MLP neurons of a small language model. Each row is named by its layer, matrix (gate and up: input weights) and neuron, and shows model dimensions 160-255. Each number is 128 + 32 x the weight over its row's rms, rounded and kept within 0 to 255. Numbers have three digits each. A neuron's up and down rows have the sign that makes its largest values positive.
A block is one neuron, or neurons of one layer that tend to fire together. Before each block is what it responds to, as a language model described it from the Wikipedia text at the highest values.

Temporal sequence and perfect aspect. Words that place an event in time relative to another, such as since after has/have, After or During opening a sentence, and perfect auxiliaries like has been or had.
L6.gate40:126132140137131134110057144197098117139138153125110084109122124069106112136177107157116126130126101160104133103188195082103106128114094133097078146108161130138110115136058116161092116138099110142105158166137163079138117134143131099109084172067112090081122127166062173104104181117112125108
L6.up40:122064130097155108108141079165102111129111105138183151097119115132143130056157147161130163184125099151116180130144173055137088147159137124159089129147183100201101111118126063170074113182057140169169106115104123122148180121115119071167140000136145109072146148119130126120104109164185130131
L6.gate170:129119145080166204087143098158113131123101190119128112117085145128158111135138124124104144095106146124137103060154129129124195131217158123155078187134132122129157141094188143149090147123126091083114072097162115080106130099158111137134098128142118125124136109079134146142110090143124103120
L6.up170:128144124136109103144139105101116143116144071130118160153088132158067093164133106138179049090111166140089152133177164070158097142072154122105149128056157135141079126151169135122148073144124150133153145117134109155130077100178173089145126125150147090163111124181120123090142144120147109100
L6.gate318:093084151092178136103062122178083153061093093122131187111141086122077132092155146165031156157161149141175115158108169133102143139185160136121149068190157144156148132109133081134141151173172101138139185107139179137125119112132137093133088138169064121117165136173143183166121079178100139090
L6.up318:119178189176112174150146091098128084120091113128158119100098117114146152091143093154147150121128120123131149181128143104141098172174147097104176177119128150091106179159131139127091090141125089102133140179147175165164137125122094090099121173118129105121146120141149075169097072140160129122
L6.gate339:102143146134114103065170129087147108141143154095161137118174138113115124152103091136166068039095163102118138133155176173143091169101120150109101161174117093142105128103042092102195081210142085102162141148194147126112116133153087144171121120134106141128157127204092131073121127131087195080
L6.up339:151170151125104111146144087122058124139093159155138116084137104196165129089111134141107112155111113118093075122114116194145103035124163155108128103112196123109046186143090090168160079166137147152152102153151130077118152147137123149129120124110102143129162140087126153123102111189203141100
L6.gate347:060110093125148159081114196126131138082148108095142133129132188169111171107134105093177156128135156161107103106143119165156179104149107084178130097157156198209129104140109087073126143114151134129112056140108147131165122124107092129125153102146114134157088134125061147132149142154105140096
L6.up347:062170098101129083099119164113076109089112114151189103097159187181093189098158109153151129079168185094124148138087100147128126083141090066132154159119176173158173093161166098129156072119132119120088085138174112103152129166126127167146083080079144111176119132119103124141090142174124136055
L6.gate401:058053110189116162076159113139177118118041123108187130106153142161125168131099148119159100133169088141146116110095146101121133141182131107163146126118089148177083155128119111122133179077094079104159095100053127131118135176154088045193158102088140141104133169115104105199120141110130144122
L6.up401:131126178064112100104214118131065180069134166120086133163081205110073133122103099131146041169166058137119125128178135126160118134129157143106127131132109113133129082117043113142136135156143131118105074157143111103125190136101113131143125142107115153169140126121148149053107141159106091166
L6.gate435:092088180103101141123130115165109092076121139160106093120122153123092118095108110142138146083086145056149135149168124118113122098140151159076095107197101130139106105058138073133130095143132215204104133142144134103093154152116135154147158148106084131160185162170088122090132088134102142136
L6.up435:175112148065115106129164089107122125108109121147136108167152148054131116101166128173077184121160122171078132158122089239148106121161140121131113184130096139089133116116110124123174048180154099107140076129141173114121187139119125147112116117122123105146138119184153144151113113136123106079
L6.gate538:085192112080126130133117043128039050101090100191124118093180157117119159151180110116129143134084191103121116149114148168096183128126130105122148122167109124125113128113109135199144161172117167171101146118125135112121142166139095172056170113178081113132144120148120094091108140127106133140
L6.up538:085100211136121125078144106105115158101082121148177133098131119138167100131111143182135126127147160101124086125201171134119096126168116153114139165122124173195126163144079105130084167110166062131176137148166151146085122112109125141139099149113131091156110107174084086173175127071086133143

Split-verb inflection endings. Inflectional endings such as -s, -ed, -ing that finish a verb split into pieces, usually right before its object, as in confront-s, enable-d, protect-ing.
L8.gate34:149054129103150109097140103126098124118074255146148068074162157131114170132091140113170168153064090198155122117113141180127127139098123139141117096132172162165080124174128074139140125097129099171156085142120167163068125091115111134151153128119118163145149156152159167104077130128155112118
L8.up34:152101153113154144034145115099062147124107121146178093061136134133139131097106081105106179166121121116135121113111165138159126117133102165106168125120167186137122102088089099139166170132109104119128069135102125142128126071178121099102147082156129175187139098131092117140105167103113166098
L8.gate36:142129129143106125136104164236106141129083152065120089159131108110140111094153193136077141112081136138153156084152148159139165167144061149104120109105096147068145132124136124137127159076085126135111112065165104124140120188136153131066164104083076140126108166162120198085123131105167153041
L8.up36:087162156162137129117136105192145136143127132120135090173134131137135112127130149117119120157160109149083160089114137150202158129124171129148126135092127103127113161134117161134082117168101089152136150130128140157157083157135109108121161124130124155119148191142073177108095085138142160130
L8.gate101:114153050152157152113080124089100131150214209142148061102173178112143112109145124177172131127075162122177070126146115137137121134087126096119089176197113129161096177168157116124152134119109125111070146223075140115102085108142109151137117142065129120092140130111102148131093119159130190082
L8.up101:182097124170110156127155131126100105197163157139089107099152095123108171151158126123149127179102172156139142065149068130070172085196139088151151124194053132057097128154118163160150094150091159169093161153118169157165154182124160143106096089126131121058122119198139088182097082167237109080
L8.gate122:117204100096205126154109131195126092151117119110129126159174118138117112143131172072143161135088140135099158094125130090194061145115124131182153124155174161094147180122113130073128146163088136103125157114140071187146127138120148127156189069149122138098180084129155152149192111141159091124
L8.up122:139137088152122108114115188088118125117105112122077151060068087107158135104087092173124125092118168134132113186145103123136125104145107086159175094086086186124098151142133117144068121138134072172105111125146113135139150115109112081094107102120118165144093123150100142099145089088103190134
L8.gate428:097086139151152064156159084135115174175138169147112085137109180151124133096191051113098114130096122146087119116078117184112091161149128173152107145171098130194161134094180087107151105159130133105159142123122153185151114112157135160156157137140185124170196175158153156123169117064064113111
L8.up428:137164107084128136095121107115148120113175089142106103121151093128114109143156059133114076071094136106089172144145149085166112129137112101073153091131084122131111085139108062170164144068170099123135112139140115156150131063097197112166121169146123216158174180120169177207163107145102038163
L8.gate452:093082065126122100072087116105189130135129131108067088131108111150127156097106142131147145134067169132120145158119137159129136126114142195118129101107088131127124190130152172139088100075102133164095101099118160156121094118119128134150118178134180170099158145149099172101124138103179146076
L8.up452:140116092110209147113093116153127137109110110145153080133112166128131124143080120113141088141133070113150105200147090156168134120157126135062216162153068167136126160111103133135170107111123162037090160135103098143164112086111119141143097033073095173127121124145142137116145137126115093159
L8.gate654:178104137166140038127113095081075158164099165153093145111142108170161104128138143113150162108103135117160096152115097139194120171161106148142167049072127165139087153174120116154177164203096045188131090096119120052090157106087071158113131108084143125093130164147146151110132089136132089069
L8.up654:159108192129150083120124099144114132151094139062136152125138148114144120136090127078143152107054135104167145145088117113073123189165095152163112044109165157143110142215129098092085173127093129168153165092124091117127172125117065120121128077088151125118132140115189115134142107138118130063
L8.gate698:117122108153132082098132125119103084168125116160097155176155238133132124159125114152122119108078113152123109124118087090165148136154127096159158113138198106145144109124150116140142129140108099158133160182197140191116164130123158108112160111155102195131126125169118142113110142166156145117
L8.up698:073082123118029139119091124124125075164091118130087127112101123144121135095094114104081140150159139130059086107150154120150156178082115155076127119078123109088140183105095164126169072085143149146112134152132132146097088136130154131073152151119125113134127111163091124174157137110114131075

Clause-opening subordinators. Subordinating conjunctions and connectives that start a clause, often sentence-initial, such as where, when, since, after, as, until, therefore, here; also weakly fires on name pieces like Letterman and Byrne.
L2.gate343:121183123144146170117169142103109141198155115133173093157146151099127079125100082185122127140144170145142124136131103139171148109175112138096120101199126060158174189123101147089147090056171127125158098118158094093162085105159071143135078106131109126182159184133099184121056102070119135121
L2.up343:110191121162149182087148115104101205140187114102172140128141156126091053147145129210104094141154180135121129143139136130170156124153111153125133103128130069148193154091078156104139099086196164140123128089148137135117088114127097098102090110148078150126159110106085151115029085078108160142

Past-tense verb endings. Past-tense or participle suffix pieces closing a split verb in narrative prose, such as emer-ged, redesign-ated, name-d, regard-ed; also some -ing endings.
L6.gate148:164123117156077118126103113143190081114086147109112093153116107105100174146138135109128109149112113120129125188110170169139126170123157168126096075073126202147086125203161166116174160207165127166183118153173153151113101112145123153125166191093179149123087182216104134159113105114091181091
L6.up148:101119173131170163093170145098145177129103100182144144126139098103123117156138146168123120129133156140120095132119185152126089138098079131097137127122091086097095107117117102094093091114148156123140138126121141136132100103131133163132138096176104105100141085097139120145134140170179088159
L6.gate289:118090135160182175100143052175136130083173086129152081145072047055110123129137127091157106122115126170123108164091160131176177073124114147143117103205109119236089099167145120115144108168116128155114132089115109091022116140152130128091158132113147126085114216231094117146168181140141135162
L6.up289:166149091135166138112151126125110158157161126110127093109092103131112112157147170121121096096161085127105151146091126197110107181144122141089104138189085089128111100146167153110119115183162116128124144130177148128157129091085175096120119180154157158177119166144123103161169164184160122143
L6.gate572:118193099139124106137125121101118145134133162173137152093109112055102131164142121132166120138113150106149125076069087177141128165072160145131137112111093146161086122138102141221173155236122145164138103081104170094091096142094096123190213087146127147100135143114107125166140118092139122124
L6.up572:146097065126160031132102085081092137112095143119152125121071131168128133141107117115107140112118041161137121169100118108169124117112138084129142102162159130129118167139137114098151140159094116130154078106087146116122167123162157123160072149132112094133102094102126095084115156155096118132
L6.gate591:102194141147124107098157203142113093142129149115116110159132127110106143110111100161147177128075143122136089130124148131117093180130124098140184135127139087129102141104153190134127158124116143130146109176135153141129144081133182122161171084116110124169114104086097194107149076110118103107
L6.up591:109164118099137119135147147152130120122106115126140079112077174105147110135167119136172177165104166172064125168116090106176104156109048134184099181098088074165104107124165151186154150139144108146151078149111131119140132141106064152112127148133181098078098146123173121153111136151130159112
L6.gate638:131090133112157159139139151162090101132111108107118131150101136114129148091196145069098099132089221183111127177147119123111098161166158137088120132150074084153126083099108127116131060097152129152188155116177166115078114159142152119105105126086176102070172115168092154150152102169133136085
L6.up638:141152124152148131104100104109139073127094120193085123190085121179151079087131146144121071151106113092135177171184069156062096112119184159134124141137119174158130139149140166120153138180139086139117125135135116163136091174179099055133118175155161148070179171113145100147099120109111090136
L6.gate656:138073147103084119123090131128089127102129105098120122112163124146119143117075145133068138127143201172105132161125166120070159152119171167106117144117107102152116126134109160121200147155158170188017168096141124219115137145158133140152125125150098166127162172189044145161103137137071117144
L6.up656:139092161106114181098100078155118138173130110126082068144129215133134129171060110177068087137111189128082106133131097134115188129175062147106102162098132101102127141160113183160151145164082171142071147125126170210137153123115124149055097098144130106173097172137072090147142134143127123087
L6.gate664:124095142133099129114136107133174119095131151104089103071107156126207181071105088142158098071114129124095151134143136151122174153195189109053101108139097131129127150159131120135165085157157164161147141025120124185093120116101120190142130160099075170159086164157166113157133110049138151199
L6.up664:129113116167092144135147100117156082125142158147077115168141170127115170054115136077115168113164143122119104167090140095108144084172130131102072133127104120108118099101127145126140128164070149160110106068122179117130099159100074171107104124171108162120095149155095141058159123141173134120
L6.gate681:104083134098119193092109095080123124138055121128099125133147115132108187107111170107115107177079168148103067182136162144193099115130104133080156129074095116098133102128069128210132153111147126152146144109128115160078146155162108108091098102146149109119141121120189096131125095088175110089
L6.up681:155184084119108101099103148135103195174158134187126126125054088193080191143132179072106129113109114149102139107142124190179103189144168137090107110068130131157146084097142153158118094101164099109169122094133156144061115082164113151135140159152121126118142135107168113087145078214142156101

Temporal clause connectives. Words that open a time-sequence phrase, mostly sentence-initial in biographies and histories: After, before, when, while, "end of", "prior to".
L8.gate90:128097123090153165041098117119137097136133126047106099113103162087085084088154136183143168157085135130168110156107121120080123113136182068119112080177157092178113146145107104110158118111145089139091091133083139170114137114146129171106090137074133134134142124133169084148157109137056110162
L8.up90:106060100094101095116137087130145098114139146145178135125122122100138095138145154146072132117145127185123128182134105132112138122163141063110192092163193105118126173125126076083170127128133104123140131124145114104146128179128099086142125124152159135106126065125153111104153156255095133167
L8.gate203:107138128142105116137144093137093120133152118154124083156112143107120168092152153111113151123123081090163142088135153071088129106094052103120121144134183074103034204129125115161098163159204077190182090165094199098145093127136196155107202104146131127152129143106126144143130158108110105105
L8.up203:132129128177100176116142142094160125128158130158157111195133134143116112180148128152147162098113153162154169079121080178168088124209147158149130203152146119127157152077143051150102085130075131162107115125157180175101171092173054118159106175148130140158137112117147111127122127121082152141
L8.gate240:148111106166130208130111176152072144136150175128147067181105103123095113169082115193177168150133197131132131151129106170128157130176126150140139127204136070160115096145116152126150128124124115127144127061146193114089152115088138204095105129117088118148123107135162114142065129189120102105
L8.up240:142157114161204078141202133139155123118082104146109118165150170063078195183101103164127162115167168181130195130166133166120130177119151134139160155155146085158126159169081202087085080121130085167095095114162159099084123116116122123112105118078144103125161082172108145112128087184106132140
L8.gate268:075160085097123076070134131142081157154110108140149140124116205092124149115165117086112095079076121133111142125155175156182148144128096114151146164142124135116189087123138087120127136105136156082126129170167069130157142103131173158126151167160193103111138117129211067114102114103183123098
L8.up268:113145178135120122022083094093141126158133157148168150094118133123093149074146149149132119044139167171077068108139165104139171136146176140198111172131140099092147130091099138153120127098131148159127121120146100126132132132130142195140183118125172109087129159168115156167093045103147082068
L8.gate356:102164086147151169156152142111100098160101173131126159185138120095079136136143157090127152079115113141140118119106149132121120140135165127130093132133138171089145109138153115106105125156133090160193114129111169131117116081089135171106133167111152145143132063120085048115133107127089140126
L8.up356:053097104103134095150170192131164162087150148162138092139073085139143057156108097179087138143087121124146119141133115097123106125071143127150095142164113127092079176106092098109074143189111151119161073158131171141094098120180150229133127067115094138112143132092162125096097102177161099117
L8.gate513:132161170138169106163122124152160128126159085105189133122091172088105157163107107109083102159097170141055109143086100168148157114118110144128103101087201155133125085088121029086123108110143182161160129177033181154148149100118104111094118114115123102167136129118125151092095148161161086102
L8.up513:094058157145137124124165096170111109120172119053104157161121140085151101139129114040120130109162149042090185170100089146150152143109141059183159137167098134135191132093203165124124060134139112119071174125120079157100148055152136109104172108112094138087102133106143114111100121146129150120
L8.gate632:117138119134107077186139139100131125083116115185123070148103115104086150125153093123141196175121127140169086149128117161118127078114158101126128125162199131127125132103183134161169104117130061118135120132113106096162093118125076142092141131044093136096150156163128079141152148104074150138
L8.up632:112116126162095117103133160108113170059151099165120138131081175118108059115133072110135131148107155103138110135129075186201071124134084157161062103133167160154151092177094130172124093133137157186142161132155101099137134095133103153128143094106121100078148112152064126108107106166116140116
L8.gate677:153154130160138174088143115189105161106141158135168152103135149138112088144100157134101166117163150130147135126081134166131141123067161061128094133152112071197093073118056097118084104107160145094173118167133114077109116108110099117104148116061091117172163151121144208162116104114122138150
L8.up677:087147102121187176104092088092171139088145157142140084171112127145160120105174112140142100173123114153199126122156127115102136172162148141173168209165112102138172142102081075066147108079188139066138142166122201070104114061110110142174109113062147146175097151066124116083072142085101088107

Short codes after punctuation. Short digit or capital-letter pieces right after a hyphen, parenthesis, dot or colon inside codes, numbers and tables, such as MA-2, 2D, F.2d.
L2.gate521:131119131127132079112119077161131141119116134074155131117116124173099144125097112217104122103167085132161118067081127078119114102188135125075160176084141156117146083171190142159142153115122077136130125139169166111152093150128100104203123188085155085111104133180125079055143138147145147189
L2.up521:111080127101127157120087148176118078087108166066140093122115183085122135099121152107153123160138222147063068147144108152102111120117172075165159127097094116123149124171109075112132109114159113107165160111102080162123152124168116105108107100116180155067101140147166115165149125138128116089

Split-word past-tense endings. Final word pieces that complete a verb split across tokens, mostly -ed/-ted/-ated endings (emer-ged, transmit-ted, demolis-hed), plus some other word or name completions (coast-al, gra-pe, New Guinea).
L2.gate266:163134137157145168173091139097108084146164098115109143098103130143154120142148159161106158143141110092156139097132148041048142108161097092139072130125172126110123158132085123107169125141106201096088131127162092135154156089132095140102106184152099097185111102112157126128181127093082112141
L2.up266:161144125157116111203079126101092136169143100082077167099097112185160100126095118117075192117160116086159165118079139117110104076160125113110122148124148107118120156149153151105136144129082161128099126108113124123132146088207078123133153191149089080175089110137191161103156136119078107132